config.toml
n_layer = 8
d_model = 512
n_head = 4
n_kv_head = 4
head_dim = 128
d_mlp = 1344
vocab_size = 8192
activation = "swiglu"
norm = "rmsnorm"
norm_place = "pre"
norm_eps = 1e-06
positions = "rope"
rope_base = 2620.0
rope_fraction = 1.0
qk_norm = true
attn_scale = 0.141
bias = "none"
tie_embeddings = false
parallel_block = false
init = "uniform"
init_std_qkv = 0.0161
init_std_o = 0.0
init_std_up = 0.0161
init_std_down = 0.0
optimizer = "adamw"
lr = 0.00149
lr_mult_up = 1.07
beta1 = 0.95
beta2 = 0.99
lr_head = 0.00624
grad_clip = 1.0
warmup_steps = 350
schedule = "wsd"
decay_fraction = 0.444
decay_shape = "linear"
final_lr_fraction = 0.0
batch_tokens = 131072
seq_len = 512
doc_mask = true
train_tokens = 617900000
steps = 4715
dataset = "wikipedia_en"
MLP neurons of a small language model. Each row is named by its layer, matrix (gate and up: input weights) and neuron, and shows model dimensions 0-169. Each number is 128 + 24 x the weight over its row's rms, rounded and kept within 0 to 255. Numbers have three digits each. A neuron's up and down rows have the sign that makes its largest values positive.
A block is one neuron, or neurons of one layer that tend to fire together. After each block is what it responds to, as a language model described it from the Wikipedia text at the highest values.

L3.gate79:115152101089137091094107115139104121106146102092128120123136116107097127120094144162165127063099167123154126098109128113099101140160131144145094102166105090121108150129138155150166144121141143151127132104129169117116109130136131108113147120092124079142129106131128155146115126123119086110138125102143134094099126158125101139130139123164133125111101132182156113101141125145162122108154143082149130165132113158124158107073108110106143128088131166156091099151119170147112100098113113116114117120123161137107142141
L3.up79:135130143138125060168125176165120109116084152124136111119159122109159100151122131107133100155119156167106144130122135141194104120113154097126105080145128098150075131114142146131153136108149156148078130105134152075113119076128131156095085105124172132107162141159147098106134140170079088118127134117152129115141138104159149101157148105123133112147138138110097095135145102132114089148120164112131124100121107124114154124152158173160110048126107152111134166180159128156126127104125134158131132125139097085161114134
L3.gate146:125144130131127107124116126143122084130120153124123149080112108119143097159117104143145132122108153152109154066120139120120138102128126152138098119118123125114148133102104158153168147118099136153143119065151072186147127131113133157106113144126141102134126139074109143149149088150143163150139135137115091130130164134132134089104132120162092139172136066140084153095166119148103151126110157102147175114155108105147113143091141151134112114070157156167138136126112120165112131120096109174099081093121100138156088122
L3.up146:159134122191131145122157108124153124113115120086145131123145152148150113145091102129120133141144168103135107137121086089103160106136125126116139127101104108139110090191110125166152107101127118133142111126102152136125128092109098085104135123104126119130149138124173147121131118138137144135119147137130108123121141135128128107169102147092175159133126134139133136163136123138120130154142150104141151125132151148105130172128113184155141115126156127106115148141145155087144155111136135109182119146155131160123125128
L3.gate161:135151123158100103143100130141132078109115130145124135167070125161134128142140120145143151154172126140147127121152153142139085146127098135118124115091143124121133120147136153188094147077101144133138106140130154130099189124121081137142079108143146151132130145117104134150121113144118140147116151157136136114122133176149118114140114096152092064134085145160092087118139099136091161107128141111132137097113093169123130137116167117169124105100144112118091136134131160119117098122137107136112156196101067114149178175
L3.up161:135110154149106123089163170105194143153147125124135141136148118120127157135151131165168099116100156146158167071139146137097144140104116092142116123157116130113170121180130137080143115132141102147188119125144138177116104126126134118145114171124165157158107136123158156124141128152127136143159156121138147160096160145122108128107129143136107127126086110153137064151167099180126078140109167122121146112122093123128088108093163151151127127116136131141165111163118129162088134127110131142114155118159131164148156129
L3.gate223:114142105128153131110162146077130151099131140178129149134118112094142127092115118102126119146117138148122131046085162114143120144132099130148122128092085092085175111118120128106153135110100160129116144120094117118099117105129141130124121118144162125129159143125111120108146138154099114128151078097148152129118159180146142066143140114124143156147126129171104108067105099147115122127155114131133121125133150155115132124139108116110141141135129102120126124135155153100116135170121144100135124108093114137143098149
L3.up223:086151075139159117128113121122151139124106103101126159153137132119164151133139175168126108112145114166153135126129161122113130146110129121125131104124134109106121091090131111106129106120153096132125152137138128154162107135179126100158096132146156138119170116125133102120111111128113104173133135104108132146081091117123112067108159131158140102121131141110100115096152127172104104133144143120140126139086131147116109134144096154175126137151142124155129157117140127152112144149110158136160089127127146128131165116
L3.gate587:088125128154117122106107117119098167093103117167099122154124146131139128144166132151144094133123118128140129097156121106133161120113115155141163092142122142147106160096193129172158120149167133121155168140129124111171140158145102165137116176128131149130128120091128141158113120143112100151160131129126139127122107138119107091103094114133109147087149147116136087125118148126103135130138126180109134117114133086128114132124110170119122145093093135172115113135109124134119084162112131136110125140114131133139138156
L3.up587:109148152170084139098107130129108123116099137135109147081097131120108152158118099172208146118110082161131130118129101143151151174136109138133149107108135114114127144139172144139145102168104139136170176104134118126109149122153082175094145134126148195123152128172134112108138125158114137130135098156138155115121130158130132095095144141143156132144099122121114132109081128141107118135111139080121151147150129172129111147110117174106107105107152160135137159140127178133095119135095121132100147129154102096197123156
L3.gate620:112153111128121145126116139153089101156083101143116116156112127123109100094097126178138122145122173150120108133124116117117123095127163152128153121132177085141155160124159120129097114103109123141130094133095134116124134121102107101161089123122096115106156098132103142120105142155074090107126139146102159183090104123134136136075176173156137101104095114152129166096112110173140139138084104143153135132121103125121112110141128130152063137112119113098105122100114117119119113071104104117118127149130130132117121114
L3.up620:122156125117125132098073127128087149110155128141130116114149173140104133131106118156149123129126114162137117136153112118135131166115121171129121144133135094131118138118164121119157106105119157099172096138123128112138129110086144143098138136105098127119167083172142148086083149108128135145108135121155168123135124106132114089117167164124140098127133132153114094122150141109173136137081110137104127091119149164138135100167163126105112133113108114117098070115141107094102138111087157110097130141113128147125130144
L3.gate904:118149074102165111094098117153134184100112113143120122124141146116135122143131118145100134162100134131137124103136120113140145120141168133154134129171144143135122162101158120156152122140128159110138141137128138139182131120117113198115141126133118133127123180143100164109086141160120181167137144106108151069090148124167132137125113153151123115128114099126140139109125093172124138147149128118118130140107126137093134152117172107140117150113080161147120101127131181108128117093103136083154112156129104107118116141
L3.up904:153125122145119127125146163107105118136091135117141129119116163130107197133118123119161134089154119137149160110187146085099138176167095155112145078160158121157141108143170103153139139131155142103159110154128122128168108114085142162114130111137122110139143107117136128068099124138133136112131124110125148150116146143119107073092111176101163138120132114124120115124161138139150109117128105132172097128141126151173146099100113146157112121097123159150124111089164138100092095112115123139099134158118110121118110134
L3.gate1116:137122137179133078105145122088137134160141138129137123137125142141149135084130135154131127137163102148147159094109115141059097102108096118139120134107139102125139151167162151161129139145151124128136129120161104129171136142132151168156079161151149141120108112114097088137136141184125106100132143107151124143126145124101059124120154113139136074147151111132126129198160144146146152173099143119122110127181125137139129119105138137120135141124165120122135109136121161115125110119120098143105089077135137127157143140
L3.up1116:149133118156142146151099112129172117079115101143104117109158103143128162112176119123117098110123119116134122142131101107097152108142110123137126123106103133138117144137152117112094131123118142160166093141124118126147112146109113125162165125114139147094186148177132153112158175123174121105117130093111159114143115131099122170168106175100094092135111097099099122145145136192076161121159145101129101137138154110129121118107120148143137128101174129115141165151158083148169088089179089102128132128083129123161155118
Prepositions after motion or location verbs that point to a place, as in moved to, sailed from, marched to, east of; occasionally mid-word pieces like orph-an.

L4.gate392:123133100131184115159124150122111119159146117116126150132133101148121102122089102142105125125173144116137082109150112156080123156146119143127099125159137106058130119121152088191118124140102097137104129147110113161116112136079104148162132092154125157073124100144116139080131168114153179123123116143124120157116112155154102173093136107111122148115119118100118115148114122141177179160112156155139089152104158139152152140139116154100131131125151097118114143146131142187113137103112153157119150094133116144117110147
L4.up392:129140154141137098144121092182141098130158135130146142146145139150120107085111171151090135151122127132130093124108139170137138128145139103133148123149137102132111144111118142127139111084113145150128161124093102139123124127147135071143171132138135135111114174146125163093139118110142139164118104151089140158116157097127143121051138116165107142119128146104135128143127139159138182103098163142087130132168152125134128134126131127130084106121136107128133122124135123148099164145091105124136158124100139104101120110
L4.gate452:107094114156171117084110137138098121131129202164155128139161158126144095141103128166124117117134128127162119115117131145126102127098165131105087152134117129133114150110135135152117098113156106139119140108180121148091146117124153108110159152154106151126136071128150090127132065139143150090135124128090121121110181110141133072111093106111126157115151106187074113125124145106160107150110115087135133111131156129173146133179138170113177143141127134139119131156084131161137156120160132191145119062155142156107132132
L4.up452:124103124124154158111073167158108183127133101137142159140107138150135133144115116132170122103132141107142157108152071102136125113155122101141124170114135145146091133140147156171068113173146167130158127117126086115109100134162147098096143095127141145160146116104103134160125133082110162125105134125088103158107124162111150135122110094113116082133159139169107165143108116131127118075085124203151133151121103146134117117117141156134141164114098130129152125131104123120137143092171153153191163149114097168198114142
L4.gate760:150140122132117129111115106167137131145098141133108134114095113121115162148135172121178138155158124129154081122161130146092119156143106151125087134099123143130155115077141123121080148140105101152164154150118112148144140153127100156170097149130111133114137148130121079094145140129125170121153151112097104150078098139066124116098141147148122123132125111173138107103136147135143105165138144121159123152119141165144116094110114143068142126094096119116117173103131128122115114082103134140095142133133152127118146170
L4.up760:154123122134157124081125113133134137104145147126159163172142146161136134094107146118155173125120146143172084117105162132137113145114073117097117109127144120132149087126126135103118137132127106101164151167107126127121197148140096132161128132120120174128157153112122114112113131123131149150118138151096089153130165134130103134117108105169135133090169105134089143090078126153164135106129158133167085099092110117149154062143115144108106104127104127128141145105092107184089130116103087100102121123083157120077147129
L4.gate1075:130103116173142134082123150114145120105110138112111151140100118138138119138099116143124147123114099094163133082107099154096135109081100134137139153151126101112145160149135107094102073135123106124143126135089121098131151108125124157089110133150114139142168156094119117084126157140078107099135150113092144161113148135110134126125129147116099092114090114166131090110146095131147141181139128102090164114158159140164149079112097123164103132146116142132133141100124141157098084096144124102112113153112143145130155121
L4.up1075:170123123120123131123153111151137141076101162116143102105145096114142086108158107125145181140140128179177115155149130088148102120148146135103113119141126121147130126149134132118090151095119072134177097173126113146159132124125066136128118105132133121108110111131159106144112147094120143092125130120103132089136125156130127138184074144091147104118169110129136118128119108101116119147077159137142131111125142138136117143115168140138146099117101149140164122116139115138119079148120142131108132117137120121138132126
L4.gate1197:145153104153163106106169158139194073098115147140152133179066154144099109146144119092145120124146158083139093090159167125125120100141127156168131136124121094140159140154127111111105113115128116176072147130190085137128154146105105141119131129092100127113156123136138126114117153131144143153090107137088122125094070112119118154154126127163116105148108153122154124129141145123124099119103144142141145082117122168110144157100122121128083100100127103146138095132148100148102098134146078153110114096102128127162125159
L4.up1197:125127150121107108122123078146127095080106139145130120123094135143100093115147113135114132128124146117102108149124165115104142088153105146157107102111107139103094141115073145111141098159141158132136157172165125153147126156166136112155119106106141136114139142128115111105098149091136190169114156113131139109123113123113172144111128117140145137134120102124077103151090118129124135144140139078136112152119098145126145166093096145105099106117114115142137096167162100125134146136139078135134135121158096131073130161
L4.gate1199:128148082150155115108125126103057135155141128149109113170188114159129121147110140140152167142135117145170139146129158123151155101126075137113133141117152163158122133161133134158091101139116104145126102119118075166142168091160125144144120115204110137117123116115092131121162126111111150091123141131092156136141100114129137084159177116140109118123125122201148126090112154201122133126165121140163128086158135127122090106114158122152149111144166106135158141095111094138104105106131112122139148155175173071118170120
L4.up1199:165111130145105116095106128114112113154148148114096130159157091102099120157128130156103169150148156147168100137164157141166136078119114159140120143155151164158183101101108107112133073095129130138109144183115065151135137155125140140118095142109126146143095164165118146098066161174131124110168142134132173138106122126167110110128131124122117119103098141137129161087124127160131135155085125122165141111126118150134137121145128141092135094143139130137112113109094104153131122123108145108142121106115160109146156116
L4.gate1219:103123089117137127091157152163106153125139145114094145091091107130127127121123099147173087132108178119129129108166143113115130100149125161155135083138159143132144129085171128133113126114116088135168115165117118127113132118081131123137079134083131138136145126144122118086090125104115122146148131124119130143112140110125136130158146124155106056105146118159126081108160123145107116112127166148143169123096114178097119092114160128101115114132137158110145137121089169135126107124072093147131169095103093157163156151
L4.up1219:129140135128159121102083144157108178127161168140123152119114125135144121131130127167158095186154123157113131103170102082125112106142133139146124118154116110136111181136105124142090134113174117118152081148121126135098153135100130158117139155132127117155160129119147144130105150090112132146123131127109140065135096127112134099073126128110123092148129152156094109115103079130092133091122104127146087112097120144097113145091140115135126126154095143119147083133116125154138098062123095130116176118129108162147170133
L4.gate1296:109144202150174142123140122100103130144113120115112153161150141104127126152103121113123149132109123131160114105129124126111109117136127131119106110139122114102118145104141093117134162126139116137166164145119125197084118123133112132134137135073160131127140111116159136142104165127122128109134146090160109051105124105134076123140119120160151076096126091167143094100139122126150108108150161172156107131108112112122136196099160126123107157114108119089127136123132140119139141154123105140114104121089173137128126125
L4.up1296:119142104100137137078129115132120154109128115120142111130132168124100112139162142144107121162088141187169134149135123087122097122165106098067148105154132129100097082109156132136148082107131160147148106105082083165130124123144099085125127114096102107146079136118150157152096125097112150143129137160117136086137086137158123101137127086132115083121113107115100104145106110136097103121136164100124115148109124152109167171122105127108097140096092125088088135112133117167137076099132104161140163151119113100127102134
Prepositions and similar tokens right before a place name, especially in after "born" in biographies; also at, to, near, of, "Headquarters:".

L3.gate433:134122132140094160100131124145113120120122155152124097155115082136183159097071118140119118148125157125096100117126099106129152076152126119122130109074132134138109135117132073160130130165134103130124137122129146143132154151118099143136102125126091098080162158130127148147129107129135155151129154151128165165127149071174145095140113136153115189115138119146081123129104097157138113121088086111110117118140078071107140129176096133154136168104139125127140099120098165131158123088154157117101113161123126116155131135
L3.up433:151146102112104146137099133127102114129111107144073110134150113129102134102116113137099153165104141086096107136131138085135132125144121108142122138149128120149143164115147096151129134160146109100139129117139149128115116152114121137084149113129154150098153109113158131121123120110131103121163153145110101132144099147090149135137159134104142187137108137072120158142132094128154114150145156094165138056155145161108102153176138125116081147125052088132111134148123079116097175145097159143109117126129108132127119111
L3.gate438:102126127129066145110143116096152090162124134130083142077142144096136135103139111146151154070112155131139102111141110146112084134171150135113103133141106131105216125133131123139134134111175120131114162163145117075121088127101097131103113138111123152137132083094148159140137125123141089140122133181116113138111093126105095104140098131168088108110139164116117134112165143162159163120132166125119108174121138141119157134153125143113123163131135121131142137121145102147142144128105076109098137147122183094095137149
L3.up438:113094123074149092140116095075166147133118195097104086136144111151171145105157115124132099171144102135111114110109084179137126139100143075118110075165103102143144143111104145163116084103114128108146085160082135115098133133158102124121125138164147157177157149111129096124083152141122138114128106085100111137121143136110166118136142100106171148098096091123127124135106103140135150125151145114135088132110139142098121141141136151149124182131121128110088129125118146153148085161147132139105144106154126153084101106
L3.gate688:135123108153176099164092127137118131138099096157179112097097139130116113114147107167130081151124149133140152116154108112108151069080197098125131115126113082115130102122129121115141135113174145126129118165085089149131136156130118126106129171170152116151091122115130121113140125141102139107141121121149108156123199151124152084142135092134115091182118146146087144126104130098114142118147099104177093106131148157136090141156132076118179141098133123147103106141101127148101134132089142160123124124132117113130149129
L3.up688:147147073134090146117123107093118141099185125121154178154136172168147114111110143126114107113122121130119124109132105095119115169121106082116096118123136130122108151129091161124196100156162126155085115152133144122104153150141101118120153103136133145124098122111145108125149171089098110119154142137160139148132100106134126143123165142141157106138132158137104159119104118144115141174151151169107131126158142150114149126122126129115131138157106117101133139149153106129151108137113122134094124114172115166152098137
L3.gate809:152188115148113141159142139081159088132158081074087157111130138142132100130076108122120149153142133090182118122121087124127145078117111142095136097132091159130107167141135139141162096130134120132131092130158127122165164160106135167087135139123103122126128096139148127097111140170116128123154134132129201127120148112122146118143125153133095125122138146102103144122107105108094146080126110143107117116133120165105150113129112118143070101129173136153118135108157126188105161128126088141131144126153070113132153145
L3.up809:133112135142122142101106122136114083108137109155124092135133123125121134172131102145101089139083094108184136100162094084132145155112094151135158110131126111122177101151073152146126103121152086112156158146141131151130139159164137141096154099141148112141102125142142120069096138149140163131112092103114129169100115122098156108166098139083157108147142122110126145128147103117126125129149119122106171128124169159119138142153149143179135118131112099145123086136147074088079136120119130119150130112101118102110127154
L3.gate846:137162126133100166148147113121108059172119095075131056098145127109151113094123089141142100096125120108126124140110117093123114116094111112117134101106127121138109115122135159142091141123112101102137106101154135158135150064105121156123098169125086092107159102102104115134119120105115166141139174122154142142121088102081111123136135097106168074125141107139109111121174104137168163128126132157121133107074132159143143118147100132118130126088124117154115106174141101105139138132145104125136104167122095152136126147
L3.up846:130147094131165129111144124107104146116094120139125097120103116150110157122135121109091153146160127128105128100125088149104130109116125137140134134130105121153154115110155167115161138132099118141157118119132129122109088140156145100121101130073140163129130180154159182124161155115114110121162146128112140131093130153141069117140148083163137112142119137141146169142121100138105127129116141145135101134141086137134109129106136110116088140156124151129140161087145108138117097150182128130107130115128138097118102145
L3.gate1036:115134118123100159108120119069093140138152095126130123126160177167114092128039095132115139123129140118131156116086124065167163102119108164126137161119115108157114136169152125157128148113117128185146134117128161138103130099137143121095087092141161122130131155085103126164147127121148148124131117117084122141139176146161083102167136152088143117118085125150075148090136155137141150112125187132149116111159081110131143123150150154144107106115129149149113162135151079155092152096123108155071148173110112132126090184
L3.up1036:147095139070172100131131111134154145152060133181137181097109133123102103063141085118123116144177157121111155106118130097137151114112139127077073151099108176151118131165152198108162129150131117156117125109107144117174149113141101100110155100131163136162138146117125162136158160114133169080107120168139097107146124184122135125102118142108123129165148163113115083119139114104131107128133110150124135102095132116133054157144130153131139113138120160126134110101080107113194110120114138148126091114068144106137112133
L3.gate1081:151165120112128115123142166111204112130146144103139118111135115155082102111103105166117128095133107142160121132124088135115114103109151137143110154125133147151118094171115126165172125093121158127121150133147099138174141138142115186132117118108076127138114161115105144141103155156132166138125148205128092118127095131127141139081158125129152146132127105088186129146126101151130128132139158123101142144115142118135082156121173119139102159118179106130176096108128116119130165128134090083122066112146126123144150144
L3.up1081:100141152123160138120131113137082106118150148083154100146142102129101090116105130148158125101130126121141118112104175136107165112048154144087119115151158098141081126112109131107134087132144139160160150098142168116069148129100119156108114203112144091149128115147092156159091175168121158119133144143142123118087140088146106133145130136153136089144131125122098137150115109166086116139101145140111092119100158113082133146157099131163108104120155136148162168091131096135125107119127080122133109143145118152156147130
L3.gate1296:098123161119128133200134118138145128124113175132107135089176130153133067142168143111163100135104125100168128151123145130132145120108130115135108105127080150126113140112088127123100135115122117102125138145137126139195100090098082130060133119083137147100143150151136142115139126114111119067170086133172142163139119075126147155129140123137114143157127182119114142151120139131130086136155150126107126093124119097124130114141171167105124111109131107098136083120154127156163137107112109146121112127166151107104116146
L3.up1296:105140126085094114136090098132109113145146117105168156136145088098132113123112130093158106126122113123122072126141177110117125109141113142112136121182081113124187141117152170131102149123113097137162096149131127126140116151129167126088141149086117158150174154104131117095097169146104147140105192164137098188080133167107156155080100127126120108141150157147120111135148128141132132113154155134145141123125167140147096126122105163123114144080121115147098138104135141112129118151162094158100106119124111141112137095
Word-internal fragments right after a split-off initial "F" or "f", as in f|old(ed), F|eld|blum, Nordf|j|ord, f|ist|fights; weaker on other mid-word pieces.

L5.gate628:133095118154096150176092095135138100151151143148143129153099161142092142137165162186142168125124149091135142089101131149106124077122114104142094171165127103124128114142127144156113088144127128085127140117114122136081128144104139149152145163158137137131109131131130159156132140161140126156091146098133125127127120119116123150153152110152088132113093150093140124143116140106124116142086133145082114093077135143130152145134118138123131131123160123154129152130120089117123095146115152104176137149117153111136159155
L5.up628:105120129155094194103142142150163120124140110124114064137157131176118132123172156113133102129109111116150139108099105128098140134198110111102108085145131102087148126157123133123125086114106086108141092146092162121095131118100102080093126085150167168111143136108117082093097180149143143148140125116095147081106113101129109136107130137156104124181147120148117108162115110153126122098150135126100156113118139142162150120200152141105132117125132184134098117174124134096131107106113149132122174109117122126139098134
Fires on short consonant-cluster pieces in the middle of words split into several tokens, such as isc in Episcopal, osp in Aerospace, g in Nostalgia.

L4.gate278:146136117194096101139107143171114130121138160114144099140145151133096112126128143125118188134132090157149152136126141189129132129149149149151122115114090103111110108113154099173143104160107095095137115181132154120105132108126096126118164170145128130123155118115103105103135139137086156123124161144107116125110122158103156103102103101098102167139120106139149103160120120145083149117128142109141126125109135135130135154181114103087132106116157137143144160133121105158120107120129096142098146140128119096102129146
L4.up278:163135097094067107163129131103177164104149089188107148117133142153091135166102101124123146084148101111140127148155147153091126151143102111131136111121129111120163132136130116122125133180118137149124102124129139092126129149120134187121097125110155107117204123108150078163114141149133103091132153119151097127113090103120177120119133156109179120114109110088070111143127132161132150156100174089113114137139150159116131134152117099139097121146127177115122170117094120106126164133083117101140161144124138125119136132
L4.gate430:150108113124137109159113147175159120083113111096169123133104154137122115110112234102098134122100173096116133111118111128111107122131163123141181110141153148122102157143121128155114146127103149087157108096120132090148114114101086157125130128151117145141147146138092146162122157114128140112119163162154085133132143153123131099122114118143154132116152128162127111137147102134103144179124129130073101094146162183128128133159111179136113152090127123120169127157156103087140098143121103143151173170146099143152150144
L4.up430:152136115092115114154122156139126140109137123112129082140147128144123102155154085136132126094125099128142115150141173114183129144107132139129092093136125090118095106091105125121095120089098148152158122132096129100132142145131087118127145126119160121139142138115124128161118157149162134160087103201177117095102145158147117145110126159147095123098129167117106081116111124126154159144122105217101094154154143154138116152170125094081097114145131125116130127131109147145136102113122149133151130145162151086127121129
L4.gate913:115123112112170107119145099091146103126145110135171060121145117149079084146132122113133105103181137135159134128137112126147129094194137145076096089127085149141147088112132153147120093107151110150115100138112165165156121094102103129138112106157118145104133121131131165082175136090101125091143106115153126144138163147129118098103111111143111127139119113116137098132140100095139141156157203100173149142137134088094126114167121122123129132111137120162161139139147101144164150120133078133123076101098157142152126138
L4.up913:167147128143105082150093129132122173132113121100158096192120127125113128134125164127155146138160179108129113127123124142140143140130095104124053105143123104156143148132146126202141120125152115179104100157100150150140123138147085117158128162151094152143162137111163139117102189104130109135179111154096115112132148173158129098123111134120117153145106112130136146114158115128174135111116118131089129137123160131108132111159112118156121126129182129094126128126128137129148148123107135119135111082145089146112186120
L4.gate929:146158119142136136118156131143090101152139114122164098114101136111106141157107153126137135166163100138146138185106147107082138120141098092112121141139110149137179099194179135120101116150125126116102079107149104080142088121167144139098068089116126115137114114142123122088099150153122144139148135122085177160142111100072133132120184128071163079189110114153124151120170124154146139101161151114117117120118129182125114122134158104113144163117086115141144116116131096131157133106148125149163164152135130139086125168
L4.up929:101116149172167118149127136140106128153134149130129144166121142103131168138174133121163093117091137142140163142139143099118123137157137134155102131142111115150118118133122111130061158103150074142133133142151142132137143080098154108116125107128105124164158119104120136100130129143118127097124157137072186127122152161133113133150113135119119127145104120118116110156125120097135133078150137134167145136114082135115145087144141087137156124109108118119101137120106133089115149124159086114138135147098099159127124116
L4.gate1047:161140167116115115140129075168104104122132124161151123128109160119119128162116086163163154116096117159151124128157125131146097102141162154138108117159104088120121165152106119139118113163131143143107106067097131087147113143150129130122088135123177118137151142103144133151126147132141128093142129140098159126159115108119135119160140133114092108141108134128147108158102120121113161133123127104096085142164140155138114134134139135118109152082117108097135128169072103159108109133098095151113132109138139112148116143
L4.up1047:155129096109090165117123150107144131073131157143114114083099109178171134117177141161053149104098113176152146151105170130125163124131136107116122115129085106149152128123171157178104113133111116101099149120138125135171093108071164123110155100122162137133140116164111135133155157122077146152128101187120129142104146105113132132121112098151142161127138137126169114124132114167128145098095115156118134101166147101190137096139144140156118125097142117129105099143126091139158157114161144108135099094123118177128130133
L4.gate1193:129105139138127115121105104137093117129115126110132136108134142131126120135140141164122089107142155132097121185145164127125101115096127113154117121127132121111145112167118093171138135104132089135108121102170106104142133130150088183112103103167111130135124128124129151125146134127162117103111158141124131129152133101149155140092094160117104121140160126108120084159092100180125114129142157180145104111186085160104193138114122154144087121102120163115125127203126147131149145097150158129138062174142154167112135125
L4.up1193:134124148142104090119139119115144100140068107190138158106106095141125125097115106122099137121109134136107118097155138093078115141095160108151128090175107122100113149138131116110180068101135128089114137135147131121141117130145088098154098110130121127142163131096133147159080129184124113108104128130119125121125114127153115107096104145173096086112146181135098135124123122122112118122121126178117090141137152152084146103085103070195127114100100144136145080166197130104133117104106092123143100147147105134090122099
L4.gate1233:189142090150148132126121129136120114150103160082149140095147100118132172140094106124129114090111122088108145088078118107153136110146127143094126140142129139130147140135139166184114151159146096128152140100117128098105124082094122134119098128126128147137127142116142129143141159147065126068115159167121157141117137147106122110107055155098112098164138153125133137147109122132150120137111157130094137128187134066131116125139161105132105108146149114139127132125138068087137138123147111135131097168141116115151159154
L4.up1233:093081135136151111147119153149147114124183169135127145138083123096119169112198113109108127131108085154157101107121114139150152105089115139194094121161149107152086185112099122116114123137157118158086101139093123127133129111150149107134124147167131163094155089150133121102086132112131112149129143133096144104143103126161144105155160109107141140137140129097101123126153118123157097099129110149137106143131099138164138121111091120095109112163165112155085137138092143133108116120074127122129079084171151094121113148
L4.gate1239:118129096154098122112078097111105141138106106157084135137101153146127120135110138107138166106121142156110163103135141100083131148074114131152131074152149128117157147125164131130157106126150112122154108142187117098153152159150118180119108118117152103123176145140126138154109129115120146158127174093095110133124125098083134135168105106136151095143147151106125124127170115168146162093128136083094127124090104148153172118092120110119076179127137114111116138125129104126115124135103095118126120121134080190144128132
L4.up1239:094118096133170081129107099134118137143139139103117130131149167147128149112165099157125086148118162102127134120126089118109108141119139123153152112131144123100087111110073155092093103094073108104124137141090113071108135122128131142125071108142127096157131142156170144106154165105111105119096150106135174120121121124121177150120132164149115108129157103101128150120138123085189133137116121167136114133137105073186107142123107102126125180108105110203111147145125119120112109132133110151113081139133083112157131094
Word-internal "j" pieces, mostly in Scandinavian and other foreign names after a consonant, e.g. fjord, Bjørn, Mjöllnir; weaker on other mid-word fragments.